{"n_layer": 9, "n_kv_head": 5, "vocab_size": 8192, "norm_place": "pre", "qk_norm": false, "attn_scale": 0.125, "beta2": 0.99}
MLP neurons of a small language model. Each row is named by its layer, matrix (gate and up: input weights) and neuron, and shows model dimensions 0-159. Each number is 128 + 24 x the weight over its row's rms, rounded and kept within 0 to 255. Numbers have three digits each. A neuron's up and down rows have the sign that makes its largest values positive.
A block is one neuron, or neurons of one layer that tend to fire together. Before each block is what it responds to, as a language model described it from the Wikipedia text at the highest values.

Noun stems and name fragments that often continue into a longer word or plural, e.g. Ball in Ballymena, Court before s, bank before ruptcy, ss in Chess.
L3.gate103:126131127127132129141072094127079122124170139120163122111126144114157085154114148123126134143097118153114123144118081092119125085193115143132125115115121108180098161137163175173134124126137125123104099143101150161099128162091109129135110151160169109099086127123093138125118160148090126121137106140132109150142149157108103170130089156116173140086115117197115077099112116109100082082131129126096145134137117151143127107158136097149107164122116106129141134105197110109121148150131107
L3.up103:126168133118133116127151104119126119135116153100157161083106147101145119098158144098108076132117123153124087146116085126088137107145115150146141124106143108097096174139143109123147098140134110073116115131100144114146184093109129133127146137120117144126087128164123102143085156125142120122120131162130108129123085141124091140128116143100131096102139143104125142057122126139155144119136138176119125118173153136164111124147105113126096103128115102136169139141179136125170178159139087

Short word-piece fragments inside a word, often consonant clusters in surnames like Hi-ck-s, Th-omp-son, Hi-gg-ins, also in common words like un-em-ployment and m-ud-puppies.
L4.gate5:128138142135146122107069145114161142151128127114117127100105114126115126110110136135101078133132131149145147148124077130139132105123116093178164156140136132140130161092139126113137144133119142111147102155136115147195135114088115111165127090125101154124116140123118135067148132118131115093099132120176129128095124129092098151120142115102143125128102130185079136088130164144137123104186080128142137120108114114140130111091104137131110116105121109132112110150138151113170135099153151
L4.up5:118167115117156066127125092100111131138121169088123087140137201148134132163167095113148119130129122125126104128098115114147155107110120183108112129124129129115124151130137138126123140073107080102129122141136158127181115146135134170153111161110084103098139112092142095100103109150096121139110113132114138114150128102171135123144149177083125112129118153112110172103138137168158170128104127114133144152113099123153100140101174136171135134167154133105064106126128141097151136157131097
L4.gate29:149113117075150105090127145117116081186107141141115106114123158098129159090109111115142125130091179134119163123131124117124119100125126103105093163110106073110115117126138147163143083104138137137135136162133165115136103144090123161136109121140110153139130154103097097087101155105141160139144144125142125135161109139121115120106119095084134126100149106143129172139151153159183094175143144165134126150099133130166083135157152091119072131122137102148155083118159129079132109137153094
L4.up29:126126127130129139085149138108139122094110099138136121110078110123118137137156098077131150167112117128116132144118123148130131106113127062178145117160093147140097128138155138123117110174153147180113142144127142090123112170104135143149126124160117112171091129112107145143148116119136128144142129125145106142138109144115181100152130158145093126090108126190118162136119117113177114147125134156126128161095115136186140160146138127134158142133120135146134090136119119073117117098160111
L4.gate106:144152133145140129138122101097131134147104140115126106067120105158127159099130066155148153158132112152112123133138124150113134110114054108140086180131152157145119123138150135061135088093139144122119166160143151132129136094093154148130108152112153116122140135115115155100122142178124137138109118139151145147138109136152116098149139173115109121131130153141118158135145127117168166119171145131101142166136129175157112134106101139120118108144119151132190079127092111110151159137119129
L4.up106:126134116125088131127134125131083099084095155108148127119105119173108122125088118141116115117174148107128084179161128153135117153115068131171104146143100147162136122102140121126132128149146122192114115136137159072140087094171118118115127163153155090156091112132141112137121139163152167147149163163080119103118125167114091117141105120103141145109166163135098133148129096113121123163114113134127118193128138137116123137116130119159099113133143119134138156112138121098105116134154148
L4.gate131:133107147129106087114112140063113128142099137164145112125150144104141136127095117140138146140154127147135121152091121130132137164188104118132131173145109172152136126150120137156185109142112149159124109141133174078190120134117140189130080088100118105130161132183137143110153105084144150114148163130160133131132111118116130103076164142110130065135138121129118133156162123135120174149123124117148125104154093142124103094133137098137106119135158140144098111135141111128198139123110133
L4.up131:110137157134109101126101068167091097138129135097098122150126132120128112114195117132163115169133126116106158117129136136109111070128082088116150112117119168092108070132147184119087160137150144119148101125154104146161108116144195158099112113115160130115179141132127095116150129147138116170170110151137151138127098090114152112115128130144137093093185105119139164146119128148149138113113141142076145104122111115106115147130131111096104175149106122184103113152117124095146156127143090
L4.gate151:114112107179137121131122123070109103125154143129147108109119123133122092068139097125118098143156123133100126126143119107075149116099154125112141114115130097107162132146117142108132104129143098119136132131099140133101108128158097146100141087149096146137135140133106097117126135155121193134136151107162160133122111145102137105169101134137175130171155109166121177131123111141139124142151125117161140116121121107170158105167112153118097117149175086137128121139183098124178130087128098
L4.up151:111088159160106109163128091096096114091135130108134106126094100128130147074111137095121154158086089123137138151160115128117128110121169096137138108107133117086149151150082109114112153128133137134116125191101142167076116093118114102093142097162121148147130110135115117142118159140136115118109117109163128138131118148114098119145112118186133126144135116140105198165124120115111130150150127137185140137146115150136100113132125124121128136156154135119076104127207115117142134134110124
L4.gate181:103171168112145087129164123146103130132109142131156162110140124168155112145191128153125102111122131139097108135167120113124101113123132134119121111106141113074175173133145175103122172143142152131089138149150090150137173136145099096170098106120176163117156127150110151109117123105129117099149134094126174121128110150098081113113099132152137137078122142116129118115135140124147086095056104181147099133122110094132123097144100103115121095129136084140147108096067132164181125137110099
L4.up181:084125131142142105139116125127089172164165119144170099151185163125100088154157099120150117106122118132107117136122160106127128116126107122111166114149144128153124130151123119089143099128145148127112130112127117104146160149093087123101118127135110146138115128141112136093101139137119160110137152095118140115171137129107112191123132078135142158067109133108095109150108122154152155125075147152098097095123110045113149150160105103132149141101154130123147139175117101110135107117075156
L4.gate242:179143138119113141131132130148169100116153154133168158119137136137057095099151077126147116183153111149117148160112165136083148135144135103085128135144078130163108160128154110126144133118103139153138120101083131083186139131109150152152141099112111158147125108139128119071136102142113130120173120143143130130119122148139125145170135134120143103137127121118132135134139143103113122112171156133113084102108088084126120171155148082095169120119136123114173091140110133144149088095125116
L4.up242:135103122154116127105144120099160142142141175141134138117111152151126096045158161176104104109092094132105156118130159162131176118130139141167130106167101114175152191096133123142130127165137109119149109139099130111120185130179146095142096127131097126110128126135133142146132106106127122126137116139151118110121138166147123162094105158110138165126108162127129131130156103105095132114115121122128151129150159176137126168144133124136130176106148164142114132129135112145158123144139082
L4.gate368:090130126143108096103154159141129158086152137145140097138125137112136096103156114144119108156142112138106120142131125157111104107123102083138144150125125123132173135159157106164119123061144142125125102190136135157097138080117095078143105162165137116147130140149114133091150163072186128163138145132124157124158137147106089165119137134098150142123143132156137171174102132133194089116103093145115161156116162117138085127105116106112158128103134115166107129102132120128134092136091092
L4.up368:128183098120150137127130126179109094145101140139172133127128131101115191129131106109158132168095158124119147115135089154133063157128116098134159145159137142145153169143170128110138102113141139128168125154192145108150137124153081103116086145130126095137118115120094149145099121143125124130126139137135146108124157127147131114152135106166112156122150160157093108122158175184180121118101094094113123137084099139123094109112085112128150103148133110171121146079132105082142163127116102
L4.gate413:120101131134115108125120136106182155141155130139119123135119109107144109101107103131062103163174134138101136136118107135115150089131079133133135123122173124180094128174199103140128117145142168130134145112125127115139155135118073144156113121141080099120083160147164163144148122127121143148119112140146139123137090111136140166176131135148136118106153098135158102107125114131123134104142084118163101120135076133099148149135118094124128073075124117107104128099125150113138177151124129
L4.up413:088116143104102125131122099131115119150176161157129130142116150120162142109107135087149088150109136113130150132132128089140086167133102142142116151108086106152098116115170119158105141162134125134129146128079118114140145101107149141129145139108107102124095135141136114175086102124073130107141103144124124115148105152140128143098113128141166088131141122147129132137130133143183083144103141151109128158121101090110130165144196125133128137128108136151129116141092130129147167151093141
L4.gate458:106155112128152167149127129114121132115114134190149088130127111100143123145118107071109160114082116151116105137123154155129098153151093131119099121127136125154149149163139170107130150118143127123114174148086177158107131114109088135134161114128086094133080171141142118106102130147126155103151117137181132102149133137123150125146125111133128115121064125101131167153127126122107101146158095132087143113131140104173106077140131120160133115126084106145116104096187117134158113135128139
L4.up458:077147145126113151119125110131135076140130148155172111138148096121135138130079101081103133124094097109127202087137152163160140125158095127115122094111129128125121118142108165124137135085119123106093161137141144156093168131184123106184111112139066123143138173142092117108123182130117130125127130134146172098149131109122133157125118121134139105121154178127117172143115138139111124091141105134136136096152119115114161130125153097120122147111094120149143166091165139145136166128133145
L4.gate487:105108148164157118147132118163111158146113120145162160123079163140138123097145107131093112095137130161122104141079119106083104139117160096168085124153117147120144121123139125172170124083108123136102127147139118097161163125144102155088136108146142090118130134141105149137166099099097133116158105103104105164100084143100088106181130121124103159081150074129148171137145136155121146120185111110167121116129136102108113124148109165112118100108147098127097139105153120153120083122084130
L4.up487:122146125139133150137151169102124133120178119119116135096146122130143109093111095139147131122149106131094131144118116146108108075126174121153151107134094120157140108119131118141145093122123184133154127093159170120163102096139155147124120140113160121148129122130120056125152122148111130134134127128107120100130093110118144135131147145116108151111079112155135149104134161145151164143153153079093102135089162127118127119144126130100081118153156125110113103132103132146125099128151143
L4.gate499:160160129126179089155156124108118125141142162170141096141147170133103122112102134085152105130096112156091163111118106140115115104109092124142148170128168094133118089146149141113128169151156120160112132175158137134109145097099135125109114136099101147142107111149080111123161114129128162091162162116142148087146138145138100115104151162119153121148158119137165133146199095159120104150114111160117153155141109129136116122106136106126074111166104126099116135096146124134138154144092103
L4.up499:093102131118126104127155137151129146144165116142159124146126099146154120168148139128123112141101155118142095096118141112144132145116140122093134146163170127182157123174129146149134091080118111148097117160129101112181109128114106089116127097180138138122119121146142133082126092070157121107139158100114119091135114119166083118116079126137150151125132125165127122134127107137144114140117135160111118104142137107152150163173093154150161117168112118133085093145124128105145148121129114
L4.gate541:123122116117097129107108133170066122176114079142166115115135140125123080139151143165116129123122118126121115153128133141148152138147103129110139093117146162134148110099122116131115125105085120123144138103112169185123164107104112060110121116155108134156114145106129148089127140110140125133127147095177217103163138139134082147158137106116128121082132172143132156165140104161124099084121128099155129119117143141173102134114138135156147109138117112132102106102126130090136175127077121
L4.up541:138134156128107110127100114110175102125136131122118109167102155131097183090098104121124114121112142143123102101167135162100138102115133113131104133116175109090133132135153148124126156167138160136122119153153159105096155124128032142145128149175082123114130112148130112084123129104118154107108067108124146114134118119117122138115114157163133140128156130179139117120136107101143143139068146103117155123086156144121146106074045161147166123157131129167150130150090138132129101105138069
L4.gate577:142126140120158115069101153145122156106115166104110137136141098116097107142104158099140125111153116171136110113107094125115119107156109087138147160122142130148163145150139150124148131149111127122105112163150086148114155109079112114124128121134117131144133167122124110110094109127137108154115095118113163097139095112166097166140155145122105175156129110144175220141140096133156079150110092127114102141123098117100142149168119081103134111117163100109178108107156101140134109105059189
L4.up577:088103149122091107107134129124133150146158098182148122114124117141125122148076149114153127120125163138104119132086132120133084143143116096126146129105085096136094168178141123129159124126160121096136108131123127104084133156143119132126119140143112103145167151175128113081128145121141100109136145147133123095143096082195117129135101065101129108119140095145108177122115126085144121119134128129122163169167154148172127157147100110064147103093127120125165144156136098130142154087114118
L4.gate603:111141134132132117147169142148115117112143134117180087115113107112108095094125087148114101105149152109175128124146123150132096095146116103096081099150125117134085141119116118138153115139139084135085119189143140119108115105132137099128106120148110087134118140146091100108131112104171171150108141089170149134158125121127118149112128095128165095121142182130127142101114128124127088135124127153123147141129144147112102130130147128122111082110127101139110134089153166165130125134111108
L4.up603:100150153104171119157146076152139116130103160142165128108138103129109130112146123136156143123112138122141137131101092130133136101164117105126116146092146112134089190107128131150138144086136117103146129171164112075103110170132110114153083105120137110154153138135076124113110113119103148179111129173178148129137115121134124144128157145156150115117123108141105111108114095122118105154124124138144089117112142121153110135141131138131120108159153096138111106089135131143156121142138047
L4.gate630:153143104124108124139109116144142093101116138150121130133105107176095143084112114142134091099190141124134134110127147118102111134142124098113125166110077090151115092129102104104126115113110136116072147143127080100096162124118128136140144162112130131092080143139130110110140124125135129123161128151099123134164163094137042106151153106136150139127153146155099147141130099091145106131157150172148143139134164103143151113169119087167100151146119150098145124156124151116135179085128132
L4.up630:106152121098122129170119115109152136100150097083177152147110102126109140106168165086132153130115170126100099124175120130113107128148097131134178097119121128113157078146112136155134160130109131149138111150075145152149136100123139118127140132146093136139138129109133128130119146146106093132119139035163146133162135116158139149149098157138148122129106129122104150139161153121108124098096122161132124149136153096169095156111125085105107174135139117133131070107111135112137114125125146

Field names right after a dash bullet in Wikipedia infobox lists, just before a colon, such as Position, Coordinates, Genre, Died; weaker on scattered mid-word pieces.
L4.gate6:130156136113158094130126087137135122128127139120122137132119154154124141135107132176153121120143130168112100084132169109127150123109102073110114112099125172177138102173147114127167127115148144159140138106108114077144117155131120128093108130088145129151138138135123101107135115152128137100147100067128164117122128096143139087134146110115157116134129115119126150125154105110159120120091126089102121132122112165127100144112088078135135134140144103132146096151123126146109042131128070
L4.up6:126127165150131089186129126132147135114155152132132141111160100096092151109146131107141133115153121129140132161145123110130128156131122132095122134123111153143130152104136131168166120072156130114133144150111159116115138127139141136133122120108127121119098119117138134178104161107117136105112089100132109147123161124106136170172187116125135127147109173129116155123164116116122157104094099173153171163129147165131116134079126096154196113140131127145142119140160156115135127169092126
L4.gate20:119142105165152127186114065130125117089152118135129135157118131116116115170108090148157136127127100162160136117120124076104091104094168158134124118099132182103111081161128173107128133120106135131130145111171138142092119092111128161122131154127096133115166126125107096130130137130133140148146125145100137153123122100141148117108110140100158162125128098098118122129114119113138157123131134159116125096160132112134063104183121155167133118108123078143137110115132113161121133155136161
L4.up20:158120134094136138127139129089131123141136107173120130068104168126109123106129127100073097113101101130116097123181123149126128161116163122138164136129105151115091122151121107121134150113134126135098098151101136165097123132109126103114150148170113111179134132165181121110100135162128146092172135144126095121127101158090133080139052142129199102143142136169111158116124139124135120130169130159158123161151111110135143150122164142179113145116108140103132120133130119157150124142121121
L4.gate37:144159142102166125120128143106103156144090119110120155129125173144102123152110128145103157134113139150109145133132095171110093093145081121115152157142092141114137167158121136134083145135120129091171119117104110128157131111118093100125126122146095121147146183094118122148122138126155134108140143137136099128136144102172144098142141153136115168065122092155136156128141144123123131082116092124101124141099131085120100118112153111146096143148118107099110109131146105101108083153152150
L4.up37:130186131129130158153143127119130144150058108153127125164150121116084086148094094152153157137113138119134119118130116203132107110123120071135165116168086149118139172118121139137108166133144107106178134092170066171134109134097122131133145160110122114139163176126108095142151121130094135130129150127137107079131116091140129055115150104129090138158145076126126142131129152108121150079091110121145124124117132120113110143164108143148093152156132162131142097151105159095190094157127167
L4.gate38:080121132126134152114105182126143143155085115125151107140096085097121109150109093103141124142129144165114135127120102144105142141147127107125098168119121149120114153150123140091130147164117101114157155085143128106098153116112152120124156136130124108155092135128128119129114125115106159118123056086126134121092107173141126148109139168088171137124153137142095132122162092134115124112132111097082152154195137117122118144105100111097164108188161140152106124129120133108107122132125143
L4.up38:160150099094132128134115127119106100134135120160144102152078099100123122147083090143164113101143101134098140165153096125165140107159117131093173160122096126078179128157110160120112156165123045108165140100124119131120144107110128149142112148111124077101135177109123114142138118167104125098133114129085138135107107146131141117127097117123167149069173138097087144144166124138170142136105098142141133137162169171164099114113140150143132134136098161156112120151135128123136135108167099
L4.gate128:112119121146130138146135163121112161150112134145129172109135097110179166140150164129119121142118140158129155183156143141087133076149094152160128120130119160135123171152154122136137160161089135101138182135124128111122148091088104088126074151100109111133142130116117120132102116170111107100146073129107145134068118082137109107109162098124100153143143116139112183120162099130137147128127097158205102120120095115107134108102162133121118155177148130093087120135138089168101143108129118
L4.up128:105164097116161086098152166148142168094120172137149124102150144104142176127125150115156112124117140145140097156166136125119133131175146125110132137174113140090104131136129148117096092144148133111104170073170131145118126164118124133111098131147123124152110110140143110136155125118145116128138092116141136166155121156143099128149107152131121126130147126135145133142120127112105182127095113125074136135143145123132181147068141124165148153162139091130150136120154106112129122119141157
L4.gate231:114134099103150115137126142124104121088082164138179113133127107121090123124120121163107078140135130156122169115149131170116173160154125135144141115118134164101143119147119118141137121147121130111156149062140111103146127156130131126107138127133128138140092139120157138108142168178119125130117097116137129134115157120140120159086106187104081158133194107157184134138180166154140126107143107090103178136142135110135143127133168143135153165091170112128122126146124184140106102129150141
L4.up231:140152134133099052113130076132082194094143135114187130133141112118089080103150108130117134168099169131163116161141124167130121142115155090106164147109166105101149117171121095123129134082129142130133148147096133119109124147105131094137115107148130108121132117162107132173148112134122130081099139121161114124125116113116103110152138127108139127161149131125150161160160119092122155118118121125127121145129129090132121092114098131115124164129150145139107162091140129147139134108130176
L4.gate271:185154129131151126147131156135113130132132120109129120150103168149124105131122184134144157138129183172147107131139124150104138140119112095106166169135142166115132146127121106113166124123116085090162112133122121150103145120124104111110083122122089126125100128133105118088145163142078102103147142154148152116125094120163122075139192151122125130123183080117142157143112136163123166091112115135143163145162098136153125163105099119105124106102160097112137138134157200151140135116093153
L4.up271:164130143119143118098161124135096137157101113145180147099131140143098112082129124121145123142132135131082085104095139137152106133143138126109107172135163128133173171117133130111131113103173180113166143123152140119165102167088076102132124135152130114131119116112150093120124104154119145126130118142143140131111134157119118130146076170159082122130121122120124111178097131137132086151112107174136100105117124141094114118095122108141090163083102089129160097144152133147152114110092133
L4.gate311:128148101129127110170143134126112110134134151108101105148120116109163133151121150201080117132154162142113143134169143140111144174119130127108134158100147170150146130142076152155160096162120141150159145111138091143154164143174110137120132105137117107151108159150134075098146110116122184122157160084102103139137143116139145129168123114166145102121132129153131185127152129121122154080075132133104151119146078084130111127173139140135143115089106115089170093135115107091073125118113110
L4.up311:145128136124143109129129154148114092103129107139102153129154131139128139115104131124147144136153166145108139124150169120107181090114125120197169166133139143097127126176136106160101102150134145102120149095125135115148125119107165102146074141116140165137110120140100131093110122103110171108135114180081165116162123153152145144147127133133143112113119110120137109132156152139153167106124111168126099127146108124125111155121121115136170120113082133143146086102127100141176131135108149
L4.gate317:145123106146123108112111124150171154125150115104118098094119107200115133161107110150112121127122170187109114140126113156102126095128130113105147179130140167112112168124117174118105109136138137101168106106125108115139147151155103144122106109091115113113116144133158131153113144123095125125140168113112143106125129135162088116152101166091152102097143097113114152111183153134148103133152107128132120120155147132144144154131119151159146090161125089093132141150175155141163089106121133
L4.up317:136147112126147120101162133136108113133153134134127116141119131141135116138072116160110111149121138129168104125128160137133167125133111178093112143102144099103133111150086108110112071121163142113124168141126102148111145196155132176123136141139150094140127135167148147134114156149110126134158172109117114162136123187169112118171047132119188098127117149160087146127151146098142136135111147164123143111109110098103160135109171113164087129114115114140138136139144127158125089164140129
L4.gate344:112126120146122133094158156166177093101138148133120126117165148132092123116145111110133107110146161160123134097133113093139155143120091117131127156100126139112081092172136098140140148123107121140111106152112124123101109136101105148119150127099138128191140109110157137102098130130166143089101125160134137107122108124158175119158101108136117143137131112122108163130155111081131133155149122145128133132125133118136141159142092143145136093131098106145127154150103092086103109107145119
L4.up344:152133099144117130169142116126140154102119139137124136122176170116114105112145153127136087141117090129090111148111084137135149154138111155117127067102138130141101091104143130134120170099117085151134141130143097125073130129128131160131159097078115105107126132135145099109144087110134148089053159118148140133152124140154148117113139111124151108122126136099165124138074156122146123153122105110128092149113170155153117080148106107141134135090091101129132152158156143143154122201131138
L4.gate412:141166117105146090126137131101127127165101115095126147134143149168099133108122098115132154157118124166133135181142120142118143082159078174120122167096183174064129091138130141110111131138123113100123166144124111135153103122164113140097130110116117103157164115148088118075145141113155142122134179130168135078143110150154168081114136114111138126142144117123144161106185110120120101102148115106166148101116114094125091106137083104115100122115154071086151106116106141099123116118141143
L4.up412:161135102103136136162134106149110111135153122133137153142111137139116141150154119159109103129108142124122149143092167143134110149091132127091118145117145104098109105099106123109104128073123123113111159087141124091092146120098138155162147153143112092143142134112081158120139093167124133132099109133189166130148144174138182056108122110119134125116159125108119133162139163107118095110118126142148152100095130138177110117113119159103159118132107104123086111104101146114117136099126128
L4.gate466:098078148166145086087177137139125097134139096097135106084146121104082086142165168130128129158119172139144139126117165133121137106136086099116154141103149139112153115164107137120129127181103138115150149163112127160106091106112123119101132172138098129133102130133133104164147146146141160131167127131107107149163096085140104136100097176122125135128128112153137138143163107112131150123135099120086120118144145091116101149163175132157132140117097117133112116104145152158174105149118120
L4.up466:146096145131122103135130117152157112173184096132154153127140139165130132142128167110085180142094156112127128090138133143157135119169125137129119112086129087119137122167155124126147145160106123100119147141107138129121115130128105107133114090121143157111134155112162091157143179124077135055130133145137097128157126070151136135125107115116141133127101143121141100099180153125116152147132130146113093125076133171122112110122145122104109119101143093103116154101148140163163109190102138
L4.gate496:169122131123130097111143123113129084128120113105160161149137128132127120163126121136135117126127147149110136112171118111114160110121087134140168149119107156128112137139133158114141134116160090094104127161113121173093150120145057098087159163137092097140133132132117097072095110114136193113125156127137162088160115168148097122140113145135110100104166139157147149094161113119106120090137131095134110141154075124120183143113163126125112105154123128113093118159152114120152156126137102
L4.up496:111169153113144148125105112139139133088114113072117144087147092112124112086140127086106117156092166122060136109165081097116147075150163154150103137159119160110098092134131096118128088129123148122149151129108074125173106143116074113157127117110091127144134100179125142120152115125134134164130111101132147129129178137102125126111130153164153095106128109156102134119103146120117101135096142126152142119101152084097123122140086158130115152108177091170111127091124113142164117120098113
L4.gate539:158106122123185155108123131145126106102095134115124144168150131123144116165130166183117131170151153167121147151121129121118133080153122148116125121127106151111109096140126144121177153100132110132165080158141098095140145128124048139144128118122090116135113158113118148128128143161134124123109136083141125088101077146083119077147123159108141120130141123150140102123136131129136127098172096153133088142175125159120126121104093115110131156117140098148110126121134139161138065148139134
L4.up539:179108138111120177080113111171121135142128093118142141128156111116151101136173128114181107095089111145131130144120100122108123123114136121123132130115143107115136125131160118091134132108109133142130124103171111136119099095128066142119172105149129107137126123168119111105132158148149102165113149095193145129093131151153089109146115120092115164127154096163105134096157136111159104110172131162098110170135139145161097132127088123147101174125111135174131199150094148120101125158123107
L4.gate557:140151149122128089082107175089154149083108158091123128097132118169127136149093132108097103114127142179126155105094123127118149102184086126126119124139126145116132139156125146137174098130130181135131121118122076118154108077119135129141145104136132123140093133115086133130145147112137113140115118084132139112092137154127142130148121164089141140143129102135171189135174144132140130115139075128118138135095150157135131128133128109119138121113147086145160084101133126158141094112161145
L4.up557:141139180147091084103165135124163112030093099078128110117120152138126115115096119108103130148105167140155131146108116132137148135115091124143159097148102122116128153140083127141152079118152125133136113108150129151098126095070129107151138155167168129159143119127119105160141145151091114135090107118123114136137119161133119170188151136127142099132152095144120160113130133115121124144132128117192147139149109172106130125104145141129145143114155117122140141127079157112145121090142162
L4.gate573:138135087131134093076144174115134125121130088106108132064135109089101119133124136122112137161136153146130162104130148121113155108158114138149105130142117167143121109135132139122133110121113136141155074097092120119152110145143115129124154115127154122108127117157110106133159154125083154121152101153123113106127117123152105144173129138128149155134171122113159165130147113135099140127173154164101123101130119146171128145129168131165123141101142144129173124149130154136168075116115126
L4.up573:119105118148125152126119134116203164128123136122143141167134109090102141119093153132128093107101138116124120109094114205119100087104164134127099126117116132095118120104147123122107137149111128181127079127167126094109100123125162120108140132132136128134125146138118111132156149129093089120092118120147125171119131160140142119110114129139129149196204141126147124132135132103106130108100138139124150174105129151191131128069147172162132189135091082120103112140131125120104094111144086

Inner pieces of longer words (De-vel-opment, app-rec-iated, dep-art-ure), plus field names before a colon in list-style infoboxes, like Release date and Length.
L3.gate129:131119138138182106156127137124148113144088129116134093144141139103144099106159134121125142096160164147151131145110137110138146129110131067130147125163093184134095112125139136117137139134160098125149124101150120153105127141115069127119133115072106086119118163148120133160157116114117171149178171139126124163119134143128199107152135145147096088149157167095122155125122092145127145153138100114158158114151144119115118143112119135163096133158133129148076121138168095159131117146116122
L3.up129:137091110146129111121134112116187089126128119106104158162109104098109118113093130139134132122124151153134145154115162133123101107125139062123146139114131145115164121109096104140139118162120083159123057144100103143140119150121136150162078139072113130176107147146097070145127132115118147102083116153079124103120170121140117103151134142132147141107150122151115151119119125127146182126145113135157127144166146085132086153149122124100103148156154164142148159110154111119164112101105116

Final token of a cell or field in Wikipedia tables and infobox lists, mostly surname endings (Jones, Kirchmann), also field names like Language, Family, DST.
L6.gate149:147147150124130104120123120157094175092154143178150093121138142139095090098152091133158112103127155107095093148145125140147138158125154140100114120168094125052135160132155139120109139126151085129130105112132168145111118142124112138125091086147097145185170157116116102126120173133134114113125138118112116153150139156134123137151115109133141105085112158120092096158125156135101089070145156152134149114099120164113071137136098144143127130137070145086138136114132138097127110126149106
L6.up149:133128094156170093103143105129116121112123124144088122102117156111122086135125122159113141145132136125130132142108149127110157092165166106117070110171184134084131160146121131144144128118109118125129102095153121125116104146126105157119131128123088149122114164129123091110158139121151136170159113133158114116108114147188139104100104135128150096145117089108070133150128190116121163101139138165166133106169118124135067152111118106153089147119138102153128121121121137132125081108135149
L6.gate470:127149101136145144125133139110124120139118144100104125108093133136104084108157138123096155132150155158173142111101155140121156144167093125130104097131113127108102137156124104161136178135108148157124126111128126123136144097130104105112146089128099120133108164171129103187201128105144130144145107110135091131145094166137128081119135126162157101136128116151135111095122100098096116128138098185124128115109153094149125095085135093194118155140128060115128095118141125080105096132137130
L6.up470:124130089146109123090136172115075128155120147134116108074096113116094106106132083103101138097130142141106113104155145101137116140118137084114136107131118166101121062113124152088133154137150125119138104103163132128135141074121155119152123094119125108113171138143132124101133180113109124157158138036130167086136140133088098127156098105103163110127156142117132128148114109102100162119124130118161116088113131144132134091118128145152110153155118146124166155098140097105144137098154086
L6.gate488:073156132099106135150108128072143162118144146132100168100163127144075103119100109062077140176146165123127125114117123107113064137169098144128140116144136122107126137162124119140107108118138130143126141125096141136123115097133110136108128122155123151145134139146107130134162165137147119135127144108114113108151132129145147130100126112091180094096122152125143137124156144111117095152120121135139086128117149159106101093152124116089152156097086106092118132120152121101079084112150131
L6.up488:092164071116092087149113112093158175161105128149141073106146079083149143149120116150116092154125138130096176129153104121114110138116142112121182122116159130146160119137142106123136170123128155134146108094137111123143117092149123149147128114153113140138144147144148132142148097166162111131107132153172136110117126153117098109090131106148127109129131096155116164174137129141133170085128115194117118106127071144126078110103132163164116165152118099143117137087105138150151131079154066
L6.gate502:125118093122142083110131164104169148122076105157115144130120125115119090174140155137137113128168159133103096114111128151139125096153150117199156086169131187116155061108127147131166127113105121174156106136100138108165122142130106142109156104151101060136077137172108130101129139117101119133124123147158153102129108182165132109104113151135151080145114078102161110162157139140141170106133093147118125107101139125151101142174120155163136098129152128158131118128126139110149107131154094
L6.up502:082069145127141153139166168104181150159140148121160093121166152127083130104159134144102090152152141131127113129089145128127154105143151135174123140148146090128121075126134135133139092118119164121183130136118163153123085141127128170156094132123128107121112139134133172087119164120093090121117124119141127125153109108111128101150131121103110085161124124126169156148120127153125163145073102158168136108122146146124123131113097127145148130178128143162160148122105177159117150104114083